MLP neurons of a small language model. Each row is named by its layer, matrix (down: output weights) and neuron, and shows model dimensions 0-127. Each number is 128 + 24 x the weight over its row's rms, rounded and kept within 0 to 255. A neuron's up and down rows have the sign that makes its largest values positive.
A block is one neuron, or neurons of one layer that tend to fire together. After each block is what it responds to, as a language model described it from the Wikipedia text at the highest values.

L7.down29 [130 123 141 148 109 149 144 131  96 122 122  91 148 145 100 127 148 113 109 112 173 131 147 145 145 160 154  91 131 156 149 196 119 137 165 131 126 143  94 146 131 129  96 154 139 142 133 116  87 116 133 148 121 120 145 146 133 108 128 144 139 132 147 115 133 167 107 164 104 106 138 106 107 123 166 151  78  88 107 151  92 119 138 189 169 149 164  85 139  86  97 124 122 114 116 139  98 141 149 139 128  96 146 133 119 104 125 175 131 114 114 105 109 101 136 164 145 156  95 129 106 143 136 136 134 147 109 152]
L7.down200 [117 144 123 107  96 132 109 175 104 105 126 149 163 115 119 106 131  72 132 110 122 132 152  87 146 142 149 141 141  96 109 130 131 140 157 134 145 161 149  82 103 152  80 162 122  84 132 138 141 132 123 141  57 118 138 177 170  89 115 128 122 146  96 179 127 145 112  81  99 143 148 102 133 129 175 117 136 100 117 152 112  87  92 105 135 147 173 183  93 130 104  75  87 123 135 121 137 126 137 128 119 108 142 140 170 124 156 151 119 127 140  81 136 134 122 121 154 103 134 148 144  92 114 158 147  87 135 107]
L7.down512 [124 188 129 118  87 152 144 150 153 159 163 120 159 147 139 125 133 143 117 121 150 112 110  88 140 143 126  64 124 121 131 156 131 118 123 138 121 117 139 119 135 123 145 120 105 132 130 153 136 112 112 125 109 148 166 120  90 103 155  71 121 127 118 135 100 140  69 163 104 116 174 145 168 140 102 170 135 110 130 155 176 122 154 136 121 133  95 156 135 153 144 127 120 134  99 125  96 113 123  69 141 116 142 177  97 150 137 127 119 125  95 121 125 103 140 108 138 141 154 135 103 105  79 149 123 150 128  87]
L7.down584 [132 144 126 107 117 119 132 125 140 148 127 155 187 127 128 114 136 139 116  92 132 142 151 159 117 107 103 144 132 114 138 184 105 131 118  85 136 114 142 138 135 114 108 162 169 161  64  86 139  94 132 111 111 146 116 107 143 110 166 103 145 125 117 133 183  82 158 160 136 113 143  80 149 110 139 135 143 149  53  78  89 121 129 219 156 125 138 136 143  82 115 142  98 121 134 136 106 168 143 113 107 140 163 156 145 146 118 154 145 134 133 132 135 173 154 105 122 114  98 145 138  75 111 129 124 146 157 130]
The closing = signs that end a wiki section heading such as ==Career== or ===Stage 4===, plus some line breaks that end a heading or list item.

L8.down14 [135 156 167 147 128 150 137 101 171 132 117 168 122 119 106 116 108 120 153 130  67 121  94 189 107 106 143 145 151 105 106 102  88 136 122 134 120 143 139 149 127 148 149 123 133 123 169 130 134 176 135 158 146 153  99 140  73 120 116 111 146 124 141  92 114 139 118  89 199 139 131 118 109 104 140 138  90  86 162 162 173 112 127 116 144 165 130  82  91 140 161 159 131 130  98 104 143 109 123 127 146 139 105 182 150 154 131  84 134 132 188 141 157 137 154 111 101 119 142 118 183 127 172 151 130 127 126 127]
L8.down132 [130 109 109  76 157 127 170 148 170 144 124 172  86 131 112 129 139 131 174 129 118  85 146  77 116  99 123 132 154 141 121 134 100 144 117 133 112 179 108 118 131 160 170 133 143 138  91  93 158 136 109  89 139 100 171 153 125 163 123 128  99 130 156 117 128 112  94 140 131  83 155 154 132 126 146 141 134 135  98 128 119 168 126 147 122 103 100  99 109 106 141 111 135 115 110 155 107 172 112 106 107 169 144 108 122  78 119 139 121  84 105 164 161 104 156 103 115  95 139 141 162 117 112 137 102 174 125 157]
L8.down330 [100 140  83 127 151 145 123  93  68 129 132 134 184 135 160 113 134 121 122 149 177 104 125 147 146 120 159 137  67  92 115 148 144 127 122 143 126 108 102 142 126 143  83 137 112 102 141 124 121 124 138 136 138 174 174 128 118 114 164  75 106  75  61 137 119 128 145 109 107 144 120  89  97 137 158 148 129 170 129 151 119 115  76 168 154 121 116 110 124 138  87 145 148 123 133 108 123 126 105 140 110 123 120 133 110 110  86 116 147 144 135 126 130 166 130 113 129 144 115 132 127 100 130  95 130 113  74 173]
L8.down340 [154 155 173 162 131 112 113  99 110 100 108 149 140 101 139 120  86 180 154 111 129 180 151 136 107 150 122 153 147 118 115  71 140 107  95 180 180 118 145 145 113 115 130 145 106 163 200 131 102 156 102 143  87 136  70  88  91 134 127 116 129 103 125 123 139 119 139 116 124 152 149 146 113 132 106 129  93 122 136  95 163 132  83 132 147 129  89 135 128 133 125 107 120 143  99  92 109 113 132 127  97 163 126 123 169 150 151 124 103 134 125 112 102 150 170 160 156 126 154 114 132 106 138 136 108 115 150 110]
L8.down408 [183 103 111 130 148 135  67  79 161 122 147 139  81 153 114 160 135 128 143 151 152 116 138 145 145 133 105 141 135  95 117 132 153 102 144 161 118 183 116 148 149 116 108 190 131 141 178 151 152 120 121 114  99 140 113 123  89 129 116 118 131 102 154 141 132 156 142 112 177 115  96  97 111 135 102 112 131 129 109 144 140  97  74 141 117 129 134 149 107  87  99  80 157 122 117 105 104 178  88 113 111 142 125 138 104 134 133 136 144 134 136 155  94  95 151 136 126 152 146 142 133 123 105 157 105 177 146 139]
L8.down597 [135 101 157  97  88 143 144 137 138 142 142 123 138 143 164  78 117 123 177 113 143 129  80 126  96 142  96 122 126 176 142 100  87 111 139 122 185 128 101 122 113  95 119 176 101 118 158 120  94 105  81 143 102  97 136 112 103 151 144 148 118 127 134 122 163 137  97  94 139 103 173  83 136 146 161 136 124 136 124 103 164 135 159 125 149 113 116 204 129 133 133 140 106  96 145 134 118 126 142  91 132 115 148 118 120 151 141 121 147 124 117  94  94 113 132 112 131 140 166  99 153 141 155 156 113 144 130 141]
L8.down640 [ 86 158 103 134 123 151 135 134 123 128 104 120 204 117 109 148  78 170 129 128 124 142 105 165 137 104 107 123 143 101 123  84 180  97 114 107 118 163 139 120 133 116 116  92 111 151 121 114  97 113 119 134 121 135 124 110 134 168 118 132 127  94 123 148 150  93 114 132 134 130 142 147 133 194 106 123 135  81 114 119 118 149  85 130 104 155 136 122 200 148  88 103  82 164  99 113 145 142 125 141 102 107 115 154 119  98 132 107 121  81 159 142 108 132 109  84 157 112 158  96 151 119 134 145 132 163 130 127]
L8.down722 [ 70 140 120 147 140 125 117 142 116 122 153 116 110 155 124 113 116 166 108 153  99 137 120 112 134 134 140 127 111  82  77 176 144 122 144  85 111 145 151 104 146 156 115 128 193 122 150 126 125 165 135 139  96 129 114  93 163 131 131 132 124 115 104 158 143 177 136 129 156 105 147 114  98  88 126 114 123 131 123 149  82 148 111 160  93 148 134 123 144  73 152 127 121  85 132 128 147 117 132 142 133 105 113 113 125  93  86 140 173  86 142 127 166 139 126 147 144 153 113 135  87 125 191 138  93 159 142 144]
Column labels and separator dashes inside table header rows, such as 2 in "| 1 | 2 | 3", D in "W | D | L", and the "-" in "|---|---|".

L6.down284 [152  72 116 172 169 152  97 145  71 138 117 186 110 115 139 133 108 127 129 130 107 121 102 112 139 116 168 146 118 158 119 122 114 148 133 111 112 111 161  94 116 164 134  86 131 150 138 152 155 120 148 128 164 147  94 130  81 164 163 141 160 135 123 154 108 141 110  94 145 156 136 123 147 168 169 153 119 118 147 126 105  99 179 136 148  98 101 130  87 147 115 122 130 170 127 107 153 126 120 137 169  70 137 107 162  98 149 127 150  82 107 137 133 134 107 110 136 135 156  86  93 148 111 153 119 128 144 140]
L6.down521 [123 103 137 120 171 138 136 151  78 133 137 130 182 166  92 136 122  93 128  88 136 125 111 106 135 109 123 113 113 118 104 128 118 114 132 143 133 101 126 127 118 161 125 131  96 133 174 144  86  76 126 147 100 108 138 153 116 104 134 163 120 162 105 195 157 115 139 140 119 104 171 114 136 154 169 154 178  70 135 127 124 123 145 132 112 145  95 161 119 101 160 103 176 143 122 148 129 144 144 177 154 121 125 167 121 118 111 117 168 140 103 121 106 136 143 101 149 167 138 143 129 135  80 142 123 119 139 141]
The final = that closes a wiki-markup section heading such as ==History== or ===Career===, right before the line break; weakly, infobox fields like Time zone.

L7.down3 [143 134 106 134 130 114 111 121 105  63 108 135 162 137 134 146 137  81 149 165 155 119 115 149 118 123  73 153 149 100 124 149 108 116 151 131 128 125 104 140 122 152  98 168 120 103 111 103  89 105 140 131 147  78 155 105 123 117 140 134 162 140 133 114 143 132 115 141 131 119 141  96 155  90 139 163 130 142 113 155 145 174 136 125 112  99 118 167 146  81 124 146 134 102 164 131 100 141 108 132  89 164 124 123 139 109 109 125 133  78  79 115 118 117 148 139 146 146 133  96 112 140  94 107  86 127 123 119]
L7.down287 [141 114  91 166 114  85 145 156 140 124  89 164 106 115 129 116 162 143 163  86 106 105 132 150 148 147 131 124 145 112 124 113  90 143 148 121 123 114 139 114 103 111 137 121 130 136 120 133 151  75 114  94 173 100 114  84 134  99 136 182  98 132 162  81 117 117 139 109  93 136 119 104 100 142 104 122 112 111 130 171 126 149 154 112 116 106  85 159 130 133 146 125 136  75 130 111 110 129  95 135  94 114 142  84 118 138 133 130 167 137  97 137  88  97 106 121 147 145 161 114 133 158 146 120 143 131 152 122]
L7.down409 [130 136 106 133 107 123 150 116 133 136 120 206 122 132 174 127 156 140 161 137 150 157 126 119  57 117 135 147 130 139  98 131 138  91 103 146 163 184 127 107 155 152 153 171 115 123 132 100 120  97 142 116 150 108 135 124 103 145 144 156 147 149 137 112 108  80 158 121  79 105 138 138 169  88 145 120 120 149 138 129 155  97 121 149 164 142 127 114 100 101  78 113 144 140 110 106 127 145 141 115 158 122 113 129 117 121 115 134 123 100 151 113 117 130 128 143 123 120 140 130  95 108 115 136 120 173  97 164]
L7.down603 [123 157 132  99 146 168 105  67 152 145 131 102  87 129 146 143 123 116 145 142 103 118 124  90 118 165 136 126 161 145 160 146 130 120 135 134  98 108 136 156 148 125 130 125 127 115 169  84 148 147 147 146 106 142 142 129 134 117 147 144 161 134 145 154 102 175  77 155 131 102 170 159 169 161 144 121 164 146 135 123 165 161 111  94 157 134 113 125 143 140 122 142 132 158 142 109 124 104 116 117  65 173 112 158 108 124 110 147 146 104 109 121 181 127 113 130  94 117  97 116 183 107 154 132 117 135 147 117]
The first = of the closing run of equals signs after a wiki section title, as in "== Gallery ==", "===Company===", "== Early life ==".

L7.down36 [113 120  75 118 104  68 124 135 122  92 121 120  78 111 159 115 123 121 108 137 161 116 121  78 171 124 138 138  93 132 134 126 136 112 150 104 130 146 155  93 119 100 134 145 106 118 133 111 111 108  88  85  99  80 106 117 115 163 140  65 122 125 149 123 117 155 137 119  97 103 124  92 117 177 136  87 140 126 149 136 132 130 118 155 126 129 131 119 179 130 139 127 126 126 120 151 134 125  88 159 125 102 145 164 107 142 126 129 132 133 100  70  89 104  84 140 109 138 137 107 103 141 140 159  90 147 106 148]
L7.down289 [116  85 120 112 119 145 153 158 167 131  87 165 117 111 128 128 142 100 122 110 115 103  94 126 153 100 123  72 115 150 149 101 169 187 133 161 144 135 133  80  98 150 124 120 115 157 107 127 155 110 168 100 161 137 121  96 107 146 127 130 126 112 136  86 125  71 117 151 114 114  92 112 112 173 132 103 105 109 170 141 133 188 117 195 103 115 112 142 103  98 114 117 166 108 112 168  96 135 150 131 124 115 136 147 126 115 123 136 117 152 112 148 106 121 116  85 133 179 122 102 113 150  90  90 127 145 131 112]
L7.down547 [116 116 123 198  90 147 157 102 154 140 116  84 131 139 154 121 149 143  95 117 131 125 115 119 152 121 122 114 168 180 117 127 146 105 156 126 139 146 128 149  97 128 112 130 119 124 106  98 145 112 109 122 141 135  84 138 136  94 125 149 162 124  98 122 113 118 190 151  93 164 107 111 152 141 147  85 145 135 141 172 119  83 165 117 132 129 126 186 123 131 123 101 152 152 125 149 126 118 113 104 130 128 151 140 151 161 124  95 134 109 166 162 138 147 115 123 129 163 158 152 169 169 132 132 160 167 145 115]
L7.down715 [129 100 138 137 160 112 152 123 134 127 117 162 122 161 163  74 155 111 112 143 161 129 149 165 142 126 128 106 115 120  88 110 129 170 100 122 132 116 156 149 157 145 154 117 143 122 168 123 144 177 169 146 147 157 143 136 146 181 141 114 106 151 123 135 102 102  99 143 179 100 150 133 115 137 128 100  96 102 106 124 144 137 116 153 131 124 132 137 123 109 136 118 142 133 128 145 169 145 147 130  94 123 113 136 122 106 144 128 103 108 159  94  94 102 129 105 120 122 140 175 126  82  89 148 169 126 115 147]
The third dash of the Markdown table separator row (|---|) after a header row, mostly in election-result tables, plus scattered weak mid-word or prose tokens.

L6.down402 [ 78 148 131 113 113 138 104 144 129 146 136 139 156 144 136  99 126 110 126 164 115 114  93 143 160  96 142 118 145 129  95 160 118 111 132 131 120 111 142 149 159 121 179 149  95 147 120 131 136 149 103 166 130 142 143 115 141 138  92 132  96 105 150 138 169 144 120  93 138 129 152 106 118 129 122 110 103  99 132 145  95 162 107 170 102 124 122  72 148 182 155 120 126 109  87 158 102 146  55 127  97 119 144  78 120 152 101 133 146 124 120 152 101 147 173 144 132 105 134 110 171 107 136 130 105 104 151 112]
L6.down510 [132  99 130 139 186 152 157 131 195 101 152  94 100 114  84 111  92 122 143 127 110 119  92 107 113 140 129 129 112 115  79 125 150 137  95 137 161 142 117  70 136 110 140 147 137 141 115 144 154 145 124  94 142 167 166 103 141 130 147  91 149 105  80  96 125 141 107 103 159 127 113 130  72  90 146 133 125 142 160 107 156 149 113 133 136 152 179 133 142 112 113 142 125 122  93 134 157 128 146 101  70 119 105 149  94 115 120 139 166 107 140 109 101 110 124 123 131 126 165 137 153 139 139 132 133 147 118 100]
Dash tokens inside markdown table separator rows such as |---|---|, mostly later columns; also = in heading markers and scattered mid-word fragments.

L8.down94 [120 148  90 166 117  92 115 101 159  74 130 165 128 107 132 162  94 127 161 103 134  93 105 136 150 113 114 151 105 109 154 141 138 120 125  97 150 138 140  93 127 143 148  77 155 135 101 147 166 160 144 155 120 108 125 156 124 150  97 112 141 100 134 116 172 124 136 122 137 159 163 187 120 123 127 130 168 108  98 111 146 186 114  93 156 119 152 129 148  85 133 117 108 120  97 132 163 122 103 123 138 117 107 156 143 154 116  97 158  68 154 111 127 167  72 126 132 119 142 151 135 165 120 127 139 134 117 115]
L8.down142 [145 161 105 140  93 109 101 145 137 151  89 129 124  96 146 125 118 116 178 149 128 130 149 151 146 158 208 138 149 118 158 132 106 132 127 154 118 111 148 139 130 117 119 111 112 116  98 130 128 156 143 113 132 141 107 133 126 134 125 126 132 132 112 128 156 121 147 115  92  88 153 125 114 114 102 122 117 137 104 160 148 149 137 138 114 126  90 139 155  59 129 108 145 111 110  88 131 133 129  98  95 159 157 125  93 180  75 179 106  98 103 117 128 156 108 115 142 132 109 125 106 152  90 215 140 162 123 124]
L8.down353 [141 138  88 122 146 143 135  94 126 110 122 113 127 106 135 131  77 109 145 123 119  99 119 107 132 115 108 123 131 152 111 120 137 166 108 171  79 130 130  99  99 118 142 140 138 127 166  80 182 155 124 163 144 137 122 118 133 116  67 123 103 161  89 131 133 149 153 105 119 132 133 106  75 109  82 114 100 142 104 111 137 121  92 187  97 129  98 131 136 152  99 101 126  88 132  88 115 140 168 131 102 140 121 149 134 151 136 140 156 129 122 167 150 137 146 142 108 151 112 128 146 152 132 127 143 157 148 114]
L8.down387 [138 134 139 113 150 141 129  96 123 119 101 165 138 135  87 120 156  80 152  87 161 116 123 124 136 145 162 159 138 110 158  84  93 166 130 105 161 124 137 120 137 120 134 147 139  93 134 126 127 110 182 135 151 121 133 104 152 124 157 102 142 122 146 146 114 105 112 142 161 127 162 152 150 149 117 141 122 132 123 137 101 124  76 130 172 134 154 143 128 135 133 151 136 148 131  72 176 139 132 164 115 119 128 119 144 166  90 105 160 132 163 109  86 137  92 107 171  98 128 135  95 177  86 125 142 109 108 121]
L8.down407 [119 124 118 160 109 126 127  96  74 104 147 133 173 151 114  97 115  96  91 123 136 144 132  94 173  99  90 144 126 119 123 148  96 140 154 110 123 152 108 133  98 106 139 126 139 133 130 142  94  94 120 109  92 136 128 149 122 128 106 144 162 172 122 143  97 153 151 159 163 146  99 141 142 143 113 138  98 120 125 140 139 115 122  90 107  90 109 100 125 110 120 123 102 159 105 155 156 157 141 161 140 142 106 156 119 153 111 107 127  80 148 154 158 132 119 133 138 140 157 129 126 133 101 123 123 119  56 127]
L8.down444 [164 117 124 159 162 146 117 154  80 122 137  98 104 155  94 129 164 122 158 109 128 112  81 126  91 148 114 143 110 131 137 160 167 144 116 117  90 125 113 162 142 132 194 112 107 119 111 122 138 126 134 115 144 129 118 147 156 139 127 102 130 128 157 151 143  94 141  94 179  92 125 132 119 147 117  95  86 107 110 132 135 121 105 141 132 150 139 120  99 140 123 123 128 132 142  81 160 146 147  88 122 141 117 125  80 124  91 137 142  91 162 147 114 120 120 125 135 145 111 114 114  97  97 152 127 113 153 127]
L8.down457 [135 152 130 123 156 150 184 124 126 184 179  97 109 127 128 125 145 136 122  95 149 142  93 103 122 116 123 109 169 103 109 163 111  99 134 132 141 167 148 107 102 100 113 131 100 106 119 131 184 103 103 131 101 126 133 163 160 116 128 150 154 130 101 126 108 131 115 142 110 101 149  73 147 159 149 131 142  81 127 112 140 125 137 137 125 106 133 122 125 149 121 127 155 121 138 173 123 162 130 194 111 162 105  66 130 106 125  98 163  97 114 129 135  98 121 104 159 116 183 126 131 132 128 136  96 126 134 163]
L8.down502 [139 109 118 133 136  98 126 158 132 109 121 129 169 102 146 159  93  95 137 111 144 146 115 110 104 148 194 125 139 161 110 109 104 104 112 169 109 104  98 113 132 111 149 154 113 118 194 154 116 113 124 116 143 101 119 133 144 109 145 118 102 114 126 129 149 162 130 133 103 146 121 149 124 145 131 115 118 105 170 144 107 100  96 122 136 172 137 124 129  79 130  73 151 125 128 149 129 126  68 120 168 170 132 111 135 140 131 143 122 108 130 168 149 133 121 149 159 139 112 107 122 102 123 111 114 152 144 174]
The first closing = sign after a wiki section title, as in ==Early life and education==, ==Deaths==, ===Political career===.

L8.down101 [109 138 129 133 115 124 162 169 109 130 124 112 102 142 148 150 104  80 127 132 101 130  87  93 112 133 120 107 134 131 119 110 136 103 144 137  92 114  77 132 167 124 102 144 120 124 127 167 109 136 110 171 125 162 133 115 129 156 143 111 105 113 138 188 142 138 162  84 122 127  98 146 139 128 141 119 162  79 143 153 159 124 148 184 120 147  55 120 151 127  80 111 144 129 139 123  83  93 126 100 137 144 190 140  92 139 127  95 118  88 133 121 125 117 112 108 129 126 133 131 125 116 117 143 149 111 114 147]
L8.down243 [114 124  97 139 149 113  92 108 123 123 109 128 145 144 122 140 129 119 158 155 133 139 143 137  81 116 156 112 112 142 162 111 159 134 147  97 145 139 124 123 132 122 142 141 105 181 107 150 127 150 118 106 144 130  99 150 100 135 127 136 109  97 121 102 151 118 148 137 133 157 143 134  83 109 124 144 131 109 133 160 113  95 150 219 106  90  79 102  81 192 138 130 138 118 110 140 113 149 140 120 115 112 156 117 113 108 112 136 164 111 145 132 103 122 107 116 116 109  92 108 135 122  83 114 100  82 146 145]
L8.down295 [ 89 127  94  95 134 118 109 148 124 116  93 128 157 116 136 152 123 109  96 140 120 124 148 111 125 153 132 151 136 111 183 125 106 161 125 125 125 145 124 138 115 107  96 114 115 119 145 129 123 116 118 133  97 106 147 110 164 175 126 156 131 168 151 160 111  72  94 139 131  95 130 122 150  87 137 153 103 108 125 109  89 116  86 152 172  97 112 120 143 142 128 164 111  94 126 110 158 100 148 190 108  82  91 139 158 156 120 159 127 116 119 141 121 167 121  97 110 162 103 137 127 146 149  91 157 124  91 136]
L8.down358 [125 110 141 128 110 124 118 119 155 133 105 111 119 177  95 107 121  96 129 140 107 154 144  68 144 133  99 157 142 123  65 125 121 140 151  72 106 107 100 113 124 128 126 149  78 127 145 138 147 125 139 111 163  92  95 125 171 113 106 103 142 112 124 146 102 123 161 153 120 142 169 110 150 143 164 127  57 157 125 114 111 110 130 137 161 155 126 121 146 103 134 110 136 114 116 113 127 175 129 144 164 134 136 163 147 113 159 126  98 105 115 147 171 143 127 100 128 109 135 117  74 137 145 143 142 128 121 114]
L8.down394 [114 175 136  79 153 157 137 151 125 119 111 165 116  83 127 126 127 141 144 123 137 163 100 102  92  68  93 142 142 149 154 100 132 122 183 115 121  68 147 110 133 118 131 111 101 127 156 140 108 174 128 169 114 113 131 138 146 111  85  99  95  85 132 160 165 147 138 100 142 134 123 115 160 156  90 135 133 133 157 104 113  89 120 168 128 138 136 152  98 139 112 106 134  98 160 161 144 162 126 114 164 144 126 136 131 140 144 108 156 127 204 127 138 178 126 108 157 169  81 113 111 150 119 156 105  89 136 173]
L8.down530 [103 148  98 157 157 140 112 100 118  98 109 168 122  86  91 119 108 128 124  98  98 158 133 132 118 145 134 110 154  90 155  94 128  99 139 135 107 127 133  99 106 118 115 143 129 117 167 110 139 144 125 161 132 138 139 138 101 131 130 146 179 108  73 156 136 136 120 144 143 169 111 148 151 167 133 148  91 140 151 154  79 119 166 151 101 107 117 146 111 117  88 137 121 131 121 154 147 132 136 150 103 117 108 118 111 114 162 137 152 133 124 179 130 181 123 102 157 164 162 144 129 111  75 100 105 137 133 106]
L8.down542 [160 111  88  83 114 134 129 118 117 101 147 148 163 106 144 139 132 161 106 142 131 122 106 155 137 140  94 117 142 161 140 101 137  81  91  91 154 141  99  95  82 113 116 145 154 121 105 158 119 140 147 125 121 113 154  87 140 103 116 144 145 128 129 116 143 134 123 116  84 136 159 102 123 119 191 111 129 103 135  92 149 126 130 176 123 103 108 106 162 160 152 139 140 115 155 119 148 159 127 113 121 143 186 174 144 148 114 100 110  95 162 139 143 125 127 114 123 139 113 172 126 107 151 102 115 117 147 118]
L8.down585 [110  86 159  78 116 111 153 142 130 122 106 162 108 149 153 146 151 117 136 109 129 127  89 139 104 111 109  91 172 143  70 121 133 113 120 127  85 139 158  98 125 135 136 115 121 132 111 113 103 123  95 134  92 123 156 111 172 120 100 149 110 143 163 154  65 148 100 120 129 141 179  98 113 151  99 127 112 108 180 119  96 135 103 216 141 111 125 129 136 115 153 104 156  88 102 113 108 111 145 132 123 158 142 112 101 142 145 141 146 116 112 125 149 113 137 113 122 148 158 145 153  94 132 116 118 143 162 155]
Equals signs that close a wiki-style section heading after its title, e.g. "==Career=" + "=", "===1978==" + "=", "== See also =" + "=".

L6.down372 [130 140  82  93  90 116 152 107  92 118 120 138 136  73 104  99 157 119  95 107 134 118 127 127 142  98 145 121 119 140  92  98 133 143 109 107 135 127 128 114 118 140 104 163 132 115 141 100 195 105 115 132 170 149 133 130 121  91 155 149 160 112 103 134 137 150 134 131 113 128 110 128  86 139 115 138 119 111 103 148 145 157 108 134 141 121 143 141 140 120 187 129 150 133 100  97 154 142 173 117  74 165 123 112  97 166 113 128 155  87 159 125 144 153 143 189 117 165 175 144 119  76 144 132 137 121 121 120]
L6.down431 [133 161 121 106 115 156 169 131 145 110 131 151 106 104 160 135 157 133 146 156 145  89  77 161 122 120 106  96 143 167 131 125 130  73 138 148 106  68 134  98 113 116 129 102 133 148 148 132  94 139 116 173 106 109 141 146 134 103 117 102 143 104 110 131 145 100 147  97 130 133 160 132  84 141 134 161 188 115 102  99 119 159  92 111  86 151 106 128 159 124 110 119 128 152 132 120  93 130 132 107 166 121 158 144 129 154 145 143 130 118 156 145 145  78  90 146  97 151 153 115 114 114  97 180  90 167 114 140]
The first closing equals sign right after a wiki-markup section title, such as ==Births= or ===Climate=, in Wikipedia article headings.